config.yaml
hidden_size: 448
norm: "rmsnorm"
norm_eps: 1e-06
attn_scale: 0.125
parallel_block: false
decay_fraction: 0.362
MLP neurons of a small language model. Each row is named by its layer, matrix (down: output weights) and neuron, and shows model dimensions 288-351. Each number is 128 + 32 x the weight over its row's rms, rounded and kept within 0 to 255. A neuron's up and down rows have the sign that makes its largest values positive.
After each neuron's rows, "raises" lists the tokens whose logits its output raises most directly, leaving later layers aside.

L8.down852 [158 131 127 162 139 140 138 105 122 182 142 158 121 152 111  70 114 106  84 125 110 188 160 132 113 125 107 124 130 108 101  84 130 132 120  48 106 148  91 132 144  55 119 125 163  96 107 143 124  99 131 165 113 145 128 113 136  92 123 128 120 112 139 182]
raises: " claims", " acts", " calls", " shows", " places"

L8.down479 [168  97 105 162  93 151 114 136  96 113 140 152 107 143 149  81 159  87  91 116 132 141 151 126 131 119 150 151 134 126  76 123  88 143 104 119 204 154 127  93 155  81 128 171 149 134 123 134 153 134 140 117 116 116 157 132 165 196 137 105  44 129 139 132]
raises: "as,", " said", "lands", "land,", " thought"

L7.down752 [127 164 123 169 142 119 148 130  81  78  82 123 100 155 166 123  90 159 128  71 171 209 166  71 168  38  94 179 152  88 139 159 153 128 119 134 199  96 111  72 107 153 136 224 109  98 126 150 135 139 155 138  95 131  76 151  67 183  93 140 133 102  95 164]
raises: " out.", " away", " down", " into", " up"

L8.down875 [ 97 117 122 146 108  78 130 139 146 101 138 117 148 164 146 128 129 100 139 182 119 111 118  93  99 151 162 148  79 141 104 159  71  85 186  98 159  84 126 136 156 115 173  72  95 171 163 152 114  50 172 210 135 106 142  96 139  71 182 102  94 129 144 112]
raises: "ors", "or.", "ours", "our", "oring"

L2.down282 [123 166 110 121 119 163 103  88 141 132 191 156 105  92 138 132 122 154 159 116 136 143 173  83 151 128 134 148 119  88  98  83  93 150 143  91 183 112 132 131  86 167 116 155 159 167 146 130 106 157 121 117 160 131 200 109 136  81 170 125 147 115 198  93]
raises: "ed:", "ed,", "ed.", "es:", "es,"

L2.down742 [170 127 142 109 202 225 134 130 163 135 154 179 204 111 133 136 108 142 184 140 113 145 119 131 126 103 159 124 101 156 116 137 140 154 129 100  70 144 121 185 136  64 183  85 101  99 160  78  46 178 109 150 131  91 140 124 111 111 100 101 118 131 178 144]
raises: "ural", "ur", "uring", "tal", "ured"

L8.down845 [140 153 106 155 130 141 160 196 157 177 166  82 108 153 158 149 135  80 155  96 116 181  90 118 127 115 112 145 117 123 100 114 115 173 135 130 137 198 149 164 115 185  86 104  94 107  95 129  95 168 166  93 149 149 127 126 169 189 160  62 147  86 140 112]
raises: "to", "tar", "ten", "pr", "wa"

L7.down137 [124 140  93 127 153 152 138 113 111 109 133 130  65 135 119 116 152 124 162 120  66  89 144 140 113  75 130  51 155 204 160 169 137  73 117 146 119 144 157 158  87 116  68 193 142 142 125 129 208  59 123 103 111 122 154 107 153 123 161 165 171 142  64 193]
raises: "ount", "board", "ark", "a's", "mentary"

L8.down586 [158 105 132 131 175 144 131 150 140 137  84 177 133 132  74 112 176  70 138  87 160 124 101 158 140 130 141  98 156 169 169 187  76 172 153 138 156 136 111 156 145 119 132 180 177 119 107 107 163 165 102  98 134 106 186  79 105 152 117  96 141 115 191 137]
raises: "ing,", "ing.", "ings", "ings,", " of"

L7.down209 [104 175  97 152 120 121 182 138 131  75 126 105  97 113 143 113 115 109 185 159  93 114 159 135  68 102 148  99 120 166 110 198 112 116 146 143  64 141  84 137 149 205 116 130 129 164 112 151 173 133 157 126  87  82 144 111 140 132 157 141 122 135 107  97]
raises: "ark", "ance", "ay", "c", "ay,"

L8.down30 [124 128 107 160 117 189 172 133 146  43 145 107 111 127 144  99 151 115 156 123 244 122 114 159 153  76 135 110 110 118 117 164  95 120 137 189 121 105 164 118  70 161 123  68 171 136 140 148 101 104 117 146 157 125 104 105 153 123 136 148 130 139 111 137]
raises: "ne", "nes", "rich", "ner", "rin"

L5.down230 [124 153 140 135  96 133 132 144 156 114 125 147 139 122  68 122 193 124 135 112 163 136  77  93 138 130  96 157 159 115 116 140 178 106 171 109  82 110  75 161  95 163 111 163 135  63 109 140 169 111  82 124 174 128  99 164 176 149 139 203 101 128 111 129]
raises: "ade", "aduate", "ame", "ate.", "ate,"

L8.down594 [102  91 130 116 104  93 122 109 170  70 154 146 103 181 121 112 102 115 137 145 174 149 132 111  81 173 235 140 142 140 150 155  89 136 104 119 182 132 134 130  93 136 124 118 116  98 159 172 103 101 129 122 123 174 138 125  89 137 197 147  80 169  76 163]
raises: "era", "er", "eri", "ero", "er's"

L7.down807 [157 150 139 143 149  67 135 111 152 109 191 203  98 140 138 133 161 138 131 127 108 121 107 112  78 129 179  95 141 118  69 130 135 137 170 122 158 121 144  94  80 178 114 163 134 157 137 138 123  92 158  81 126 182 123 116 147 107  93  80 145 105 135 158]
raises: "ure", "ed,", "ed.", "ure,", " in"

L8.down388 [ 68 136 114 165 122 188 122 101  86 103 154 139 102 108 113 120 137 120 170 124 135  49 120 107 113 146 100 117 118 107 176 112 195 117  93 126  59 144 135 109  59 146  72 127  86 110 130 143  65 125 187 157 107 108 145  97 122  72 138 145 123 112 190 186]
raises: "ray", "ique", "ri", "olog", "ologies"

L8.down865 [146 130 128 108 143 181  38 162 135  92 150 137 136  69 116  57 193  51 133 105 155  72  78 177 174 161 126 107 150 126  81 179 101 170 150 146 176 183 130 132 106 118 177 130 101 178 110 153 202  93  97 132 147 132 136 141  90 104 180 122 149 143 122 125]
raises: "ered", "yp", "app", "ey,", "ealth"

L8.down487 [108 121 141 157  98 139 174 145 103  83 151  85 152  81  88  75 173  61  99 117 139 119 148  70 157 122 114 159 142 168  66 128 189 124  97 111 147 135 117 114 112 181 154 116 115 140  89 170 109 140  86 121 109 105 121 165 139 105 112  92 129 159 117 158]
raises: " X", " II,", " II", "ian,", " I"

L8.down378 [108  84 129 137 115 151  98 188 112 111 113  92  95 145  93 128  98 136 137 148  87  99 125  96 130  41  97 117 149  92 125 142 144 155 142 184 149  47 166 152 111 183 149 134 127 144 117 119 106 155 107 159  87 125 102 145 129 129 113 104 126 103  87 112]
raises: "oming", "rak", "'", "iam", "',"

L8.down624 [141 110 100 153  89 159 101 134 172 135 154 128 113  95 108 218 127 135 162 157 109 157  91 108 157 108 182 176  85 125 109 119  64 119 180 140 129 111 102 165  62 141 129  87 215 156 193 105 111 157 118 106 131  90 143 110  74 146 127 168 129 114  96 111]
raises: "a,", "a.", "as.", "a's", "as"

L8.down230 [159 119 126 128 141 149 157  92 143 197 131 146 141 131 150 100 108 136 145 107 111  84 150 127 190 167 205 155 154 113 107 112 129 170 163 116  91 104 114 191 116 102 122 151 190 102  96 126 131 151 142 123 185 110  94 124 141 166 123 140 185 160 146 128]
raises: "utional", "utes", "ution", "ut", "vo"

L5.down265 [ 77  92 124 106 122 163 125 158 108 108  96  88 139  91 147 124  80 186 143  95 217 167  92 120 137 164 129 131 102  76  91 110  77 109 106 169 137  67  96 185 144 110  84 151 171 163 123 132 109 101 109  89 116 110 142 171 131  82 129 157 175 162  95 203]
raises: "==S", "==History==", "===F", "===", "==Track"

L7.down815 [ 79  96 109  76 133 117 116 120  96  89 132 139 149 117  87 138 183  91 179 137 124 142 171 112 161 124 114 121  90 120 179 129 100 134 150 128  83 123 150  90  98 111 105 120 151 114 117 127 106 127 101 115 101 174  48  84 155 171 167 155 120 147 158 163]
raises: "ers'", "k", "ers:", "er's", "ers"

L7.down661 [123 124 141 104 103 145  95 192  99 108 105 109 185  91 128  71 155 126 179  76 145 109  73 139 115 100 102 140 194 133 137 198 123 158 133 174 137  86 137 167  68 151  92  73 193 158 156 153  98  91  62 120 153  70  99 162  54 135 114 186 104  96  94 132]
raises: "y's", "'s", "ate,", "ate.", "ean"

L8.down48 [192 100  94 117 150 126 131 147  85 130 135 113 118 124 105 102 151 163  90 105 125 109 111  84 126 132  55 176  68 143 148 128 106  96 128 136  97 110 128 153 127 117 142 122 163 135 124 118 120 155 134 109  65 134 108 124 152 132 143  99 112 145 130 105]
raises: " 1;", " 0;", " 3;", " 6;", " 9;"

L5.down479 [121 157 105 171 106 112 136 120 171  69 141 162 120 118 124  95 171 145 153 142 122 139 186  89 127 104 105 154  68 185 121  74  79 116 128 134 103 117 145 221 159 165 133 121 154 211 134 112 101 136 142 106 136 132 171 120  96 138 128 170  87 137 150 189]
raises: "ty", " interest", "ties", "ly,", "t"

L8.down147 [101 158 186  90  76  85 134  87 108 144 111 198 114 143 134 120 127  85 126 126 122 142 133 121 141  94 181 163  97  85 132 114 162 136 117 140 134 129 176 182 166 118 157 101 106  99 150  96 124 153 101 160  78 126 123  89  95 123 162 184  61 120 147 100]
raises: "aw", "ask", " Mississipp", "r", "oup"

L7.down106 [201 187 198 133 138 164 111 116 160 161 118  56 129 114 114 109 195  81 138 118 123  38 134 131 116 157 106 111 154 119 142 168 128 133 112 163 153 151 131 137 144 102  90 154 139  83  68 118 119 150 109 131  95 161 128 130 139  87 124 119 154 136  83 106]
raises: "ing:", "ing.", "ing,", "ug", "ing"

L7.down686 [136 143 158 169 120 151 136 139 156  99 163  93 124 155 144 170 171 183  99 142 159 131 133 132 166 140 102 119 103  88 109 144 163 116 138  93  87 171 104 102 130 106 131  85 160  69  86  89 142 146 179 142 193  41  74 133 153 142 160 123 122  74 134 143]
raises: "ly,", "yr", "ly", "cles", "urn"

L8.down698 [112 148 219 111 181 157 102 142 141 110 173 182  90 143 120 138 209 151  94 144  47 166 142 115  86  87 103 111  71 100 156  96 147 173  99 134 111 121 109 124 170 145  87 152 169 145  93  80  60 135  90 142 172  85 152 132 159 156 182 142  95 124 104  67]
raises: "ly,", "ty", "ly", "na", "le,"

L7.down199 [159  91 137  86 143 112 117 116 143 140 152 134 166  91  72 146 103 152 108 162 112 149 123 182  88  89  89 162 184 160 112 103 132 156 100  91 161  81 147 158 132 127 130 147 102 153 126 128 117 128 105  88 135 150 184 124 129 126 157 175 130 157 176 176]
raises: " College,", " Club", " School,", " College", " Institut"

L7.down391 [ 64 161 117  82 131  95 148 135 135 120 167 130 127  85 129  99 136  87 113 141 105 108 125  99 152 100 124 129 127 135 154 170 106 181 107 126 128 156 184 121 141 162  75 125 147 134 118 100 135 120 161 174 151 137 148 114 121  88 169 139 143 168  77 209]
raises: "pr", "ment,", "ment", "ment.", "ments"

L8.down630 [126 165 130  73 141 109 162 112 118 119  70 158 140 142 119 122 139 106 117 122 138 105 110 179  91 144 122 129 142 162 119 116 122 160 132 118  93  99 202 159 156  75 177 104 153 143 172 136  60 141 126 138 174 174 133 116 120  83 152 107  86 109 147 144]
raises: " \"", " \"W", " \"H", " \"N", " \"M"

L8.down356 [131 113 109 124 174 163 148 146 210 155 181 122 184  49  79 110 130 133 148 167  98  87 171 193 132 134 124 183  64 133 166 173 167 147  93 143 184 149 121 182  88 116 166  98 147 123 119 159 136 136  72 105 140  76 137 171 129 129 147 168 135 130 106 124]
raises: "ood", "ight:", "oor", "aw", "ouse"

L8.down436 [139 150 182 150 151  79 134 119 135 128 159 119 117 127 197 130  86 179  96 105 136 116 159 132  97 116 145 166 107 128 119  75 172 133 112 129  79 127 167 166 125 156  85 164 139 117 127  97 137 139 110 123 132  96 133 143 161 148  98 138 144 129 128 141]
raises: "ures", "ures.", "ure.", "ure,", "ure"

L7.down105 [128 124 170 141 175 125  99  91 113 149  65 107  96  62 149 124 164 104 111 180 147  93 116 135  96 101 141 180  96 137 114 129 126 105 156 102 116 152 161  72 143 118 136 131 107 188 148 174  96  94 165 129 113 137  41 129 166 145  82 119  79  95 176 122]
raises: "ates.", "ry.", "s.\"", "s.", "es."

L5.down770 [ 63 138 133  75 144  74 194 101 191  97 126 133 150 142 151 161 103  82 115 154 176 134 141  55 118 119 123 148  28 140  78  95 114 130 163 123  39 137 119 160 130 108 114 149  96 100 153 158 116 114 182 115 168 144 132 133  77 143 145 149  95  85  87 159]
raises: "ational", "ential", "ents", " finish", "ent,"

L8.down619 [143 133  96 128  90 157 155 125 131 105  68 122 182 113 111 180 118 154 154  81 125 146 162 124 116  63  94 136 120 216 130 114 169 137 157 179 118 148 163  82 164 117 136 112  95 208 167 129 117 175 103 110 129 130 189 172  89  83  96  79 159 125 184 137]
raises: "ano", "any", "an,", "an.", "an"

L7.down410 [106 138 138 125 103 220 141 139 119 135 107 120 147 154 142  86 112 216 138  88 138 126 131 131 102 144 175  92 129  71 115 136 161 140 174 118  72 100 143 171 136 146 115 154 123 166 178 156 108 139 143 155  53 157 144 162 130 112  94 118 181 114  86  74]
raises: "of", "by", "to", "one", "the"

L5.down49 [116  98 155 174 122 104  82 206 173 130  60  97 184 117 115 187  60  89 129 180 152 138 140 120 120 104  99 157 111 149  83 138 166 102 137 143  68  90 149 111 105 104 159 139 184 164 145 125 134 119 180 108 121  69 131 110 153 134 124 154  64 147 152 135]
raises: " it", " they", " he", " it's", " she"

L5.down794 [149 127 135 121 105 103 124 187 155 136  91 100 100 130 126 186 100  64  93 143  77  99 147 124 151 118 138 174 117 116 166 133  83 155 118 112 111  79 124 135 149  97 106 137 203 173 177 127 196 132 172  45 156 101 210  97 170 124 114 106 139  94 172 107]
raises: " they", " he", " it", " she", " |"

L7.down74 [136 136 173 121  93  75 168 127 120  61 122  90 127 174 146 149 151 101 115 194 149 144 160 171 136 134 197 160 110 151 139 123 160 167  80 147 137  88  98 199 139  76 155 122 209 186 179 143 159 111 150  93  97 121 119 101 119 167 103 142 126 120 152 153]
raises: " it", " they", " these", " this", " there"

L5.down780 [109 124 152  98 141 156 114 103 119 129 134 166 111  69 194  87 158  91 146 108 137 109 154 135 143 144  98 198 130 126 181 116 111  96 100 128 169 144 100 180  82 127 132 168  84  99 130 137 111 184 134 150 110  91 126 102  92 112 116 151  71 167 162 141]
raises: "ate", "ate,", "ate.", "ately", "ated"

L5.down746 [141 140 113 154 157 110 124 131 140 117 154 186 115 139 150 125 117  86 139 123  94 100  49 127 125 152 148  84 118  97  61 136 101 111 181 138 152 155 147 142 120 209 108  71 143 145  84 167  86 156 127 141 123 141 153 146 183 136  92 203  98 150 161 126]
raises: ".", " at", " in", " as", " were"

L5.down851 [129 138 116 128 105 133 100 120 125  92  76 174 154 136  81 193 134 101 158 198 149 130 105 147  92 160 111 156 105 158 152 121 129 106 145 158 125  88  76 117 113 162 103 156 169  89 177 136 134 176  95  88  88  96 121 191 135 121 161 113  96 110  97  85]
raises: "ates", "ate,", "ate", "ating", "ate."

L2.down293 [ 50 155 145 168 101 144 159 113 152 107 126 114 173 113  70 121 165 110 129 106 170 151 104  86 105 160 105 177 126  98  67 126 151 116 132 125 175 116 137 136 152 124 120 156 127 135 115 141 137 104  74 138 148 144 128 160 168 161  88 206  94  91 112  76]
raises: "oup", "ue", "am", "ub", "ent,"

L8.down689 [114 133 132 124 196  75  92 149 119 108 173 139 148 154 116 122 109 117 169 161 134 119 151 152  89 159 117 158  64 131 125 163 122 113 133  99 158  57 108 118 153 180  91 160 153 134 153 143 160 131 134 161 165  90 170 155 160 145 154 178 119 149 118 106]
raises: " have", "ful", " be", " remain", "ances"

L8.down208 [138 121 129 194  91 140  81 138 114 106 131 150 235 148  78 119 149 123 119 126 149 165 174  98  70 137 172 112 133 118 116 126  98 150 120 110 143 100 123  99 121 194 116 126 171 109 108 121 167 174  98 170 119 120 101 155 130 168 161 109 181  97 104 118]
raises: "arian", "ar.", "ars", "ar,", "ari"

L8.down409 [106  76 157 186 142 126 163  70 208  73 111 149 131 136  84 148 125 117 130 186 160 142 190 151 108 172 185  97 132 114 122 109 119 191  74 104  93 143 108 100 155  98 120 122 172 162 108  97  94 160 123 155 168 147 152 161 111 143  63 102 100  55  65  93]
raises: "ela", "elled", "ella", "ares", "el,"

L8.down690 [121 188 131 107 140 141  94 126 103 119  94 168  87 125 126 159 108 163 126 114 128 120 131 120 132 126 105 180 137 145 161 158 106 105 101 119 152 153 159  92 152 100 159 161 107 139 109 171 144 177 150 136 119  82 132 169  77 159 162 135 139 171 170 130]
raises: " out.", " away", " out", " way", " off"

L8.down853 [123 105 166 143 148 124 145 144 152 123 141 128 100 163 100  74 160 107 182 111  93 189 102 115 178 136 136 117 101 125  76 121 155 175 157 113 121 124  80 100  84  64 135 168 121 162 149 127 121  84  93 119 104  92 143 140 128 112 168 161 135  92  79 163]
raises: " James", " Kevin", " Andrew", " Aaron", " John"

L5.down112 [146  85 175 130 163  99 165 131 149 158 116 162 160 114 159 149 150 112 133 150 129 108 112 133 111  89 131 118  69 162 166 103 148  79 146 120 115  77 190  58 167 129 157  76 166 119 127 162 118 126 127 140 116 136 119  89  96 143  69 122  92 125 154 108]
raises: "ev", "ani", "eh", "ans", "an,"

L5.down180 [116 138 133 114 183  78 101 131  93 137 109  82 132 164  93 130 122  97 125 113 134 117 101 116 113 130 179 158 118 112 110 130 185 166  56 115 171  99 135 127 178 102 112 111 113 134 125  74 202 135 100 103  95 166 122 153  96 106 132 130 168  90 115 100]
raises: " him.", " them.", " it.", ";", "or."

L8.down582 [201 132 198 112 152 164 135 123  79 145 173 140 192  58 134 109 136 172 147 120 156 124 120  88 152 119 151 146 165 158 123 140 122 157 147  76 152  81 154 137  84 103 135 154  70 127 132 123 201 117 177 111  91  88 150 158 111  84 120  88 112 146 152 136]
raises: "ime", "ke", "going", "ble", "oph"

L7.down396 [ 77 154 159 145 131 127 165 117  83 130 183 151 112 124 115 131 143 168 151 112 152 104 148 149 133 153  51 165 166 122 128 131 132 140  75 105 164 109 154 172 164 125 183  89 150 152 140 169  95 152 120 135 151 148 110 165  90 192 196 143 160 166 176 102]
raises: "ch", "enz", "er", "iet", "ers"

L5.down326 [157 140 164 106  84  91 168 105  96 138 149 177 135 109  78 103 191 160  84 103 109 122 105 158 102 126 131 143 185 154 109  98  71 164 126 158 134 150 122  78 134 120 138 141 131 128 164 175 177 117 116 193 201 114 150 154  83 126 159 160 179 107 118 133]
raises: " players", " scoring", " player", " Sports", " NCAA"

L8.down653 [107 177 151 205 104 143 156 100 145 118 112 130 147 182  99 103 131 106 113 114 180 119 114  97 137  88 200 117 152 126  75 129 140  63 153 112 144 105 117 174 169 161 151 165 122 102 116 123 123 114  95 189 100  69 163 116 118 132  87 118 151 111  82 142]
raises: "or,", "oss", "ors", "by", "our"

L7.down453 [129 109 142 109 100 175 189 117 158 114 175 144  99 136 152 156 130 122 144 163 164 115 158  99 151  96 105 101 120 156  94 105  76 210  70 137 189  93 148 179 167 134 169 156 120 139 178 131  98 157 149 186 139 132 170 119 134 126 129  60 142 112 139 161]
raises: "ment", "ment.", "ment,", "ments", "ed:"

L5.down511 [ 87 141 119 116 197 117 113 142 129 104 183 168 145  65  77  99 115 158 166 156 130 101 144  60 154 130 141 100 123 142 147 116 173 129 122 125 122  57 184 118  88 140 160 113 136 184 127 161 145 148 150 195 107 124 126 141 147 138 112 117 158 120 161 124]
raises: "iance", "stone", "rum", "iant", "sp"

L7.down33 [148 133 135 148 127 189 129  83 127 135 167 135 127 114 144 129 117 153 152 115  55 112 156 143 148 130 195 122 173 112 141 161 175 135 173 148  88 114 148 117 130 156  66 107 152 130  78 132 132 149 160 148 186  71 116  86 116 158 127 132 196  96 120  68]
raises: "ased", "ase,", "ases", "ase", "ag"

L7.down323 [ 96 163 118 131 137 160 148 102 113 108  96 130 131 125 146  80 122 158 118 129 114 142 159 107 106 217 175  79 100 110 155 194 179 117  86 155 137 110 159  95 104 174 162 141  92 129 165  99  78 132 168 124 165 172 118 171 117 145 114 111 132 137 131 106]
raises: "leton", "rag", "age,", "rem", "rie"

L8.down876 [127 148 154 128 109 202 146 168 133 123 148  63 154 165 131 185  78 168 133 144  55  99 167 139 133 125 119 184  73 131  87 120 137  70  93 132 154 131 127 146 114 221 100 108 153  85 126  81 110 148 185  90 129 106 131  94 175 102  88 126  90 125 120 140]
raises: "amed", "ury", "ide", "iving", "ayer"

L8.down34 [ 84 139 134 161 130 150 127 154 126 124 141 107 141 145 110  81 120 114 169 175  90 118 175 157 177 125 128 150 141  89 137 103 134 144 123  94 103 117 143 137  83 152 121 157 132  60 161 205  70 151 124 127 152 138 124  77 135 155 205 152 104 103 109  97]
raises: "arg", "ers'", "ers", "er", "ero"

L7.down493 [189 163 166 115 169 136 158 151 178 189 180  81  98 141 105 123 137 175 106 137 152 139  93 149 106  84 159 160  94 154  84 187  78 153  80 141 146 149 130 192 129 145 143  60  78 145 129 131 153 171 129 139 116 172  80 108  83 161 150 163 185 136 104 177]
raises: " to", "rad", "ly,", " range", "nal"

L7.down753 [157 121  84 140  80  98 133 167 147 190 141  78 146 105 104 154 109 146  64  81 133 119 151 138 179 129 116 128 124 169 108 144 166 212 103 137  89  98 122 157 122 134 155 125 171 102 109  96 106 134 142 151 132  93 167 120 120  94 143 190 182 191 160 154]
raises: "ively", "iv", "ives", "ive,", "ive"

L5.down540 [106 157 145 149 169 137 153  89 133 140 154 123  56 109 156  67 136  88 154 118 123 123 166 152  93 124  75 125 105 111 207  86  93 147 121 126  87  78  71  94  90  83 168 150 118 128  91 113 154 106 130 124 109 130 163  69 103 154 221 108 105  79 113 151]
raises: " et", " scholarship", "ilities", " or", " and"

L7.down374 [150 136 134 178 162 156 138 116  84 127 153 192 176 155 125 133 180 150 109 148 168 104  95 103  90 120 114  80  60 128 144 115 131 177 121 180 115 158 123 135  83 129 148 149 143 208 150 115 113 143  91  56  90 158 158 120 213 123  90  76 103 109 143 127]
raises: "ister", "est", "s", "iz", " example"

L7.down878 [146 105 201 118 125 138 113 107 132  97 100 104 117  85 178  88 139  95 100 111 114 165  38 129 117 142 129 162 120 102 131 107  63 138 130 128 163 115 153 138 117  71 147 155 110 130  57 156  72 101 101  36 164 188 123  92 122 113 120 163 184  99 125 109]
raises: "es:", "es", "pt", "es,", "son,"

L7.down98 [174 104 141 160 139 190  84 120 119 171 115 129 141  69 138 162 118  81  91 122  96 185 129 186 164 101 109 148 131 164  78 152 100 106 108  88 132 118 139 156 197 151  74 118 176 149 121 144 155 180 187 138 128 160 124 132 143 106 179 119 118 183 164 150]
raises: "ary,", "ary", "ful", "al", "ality"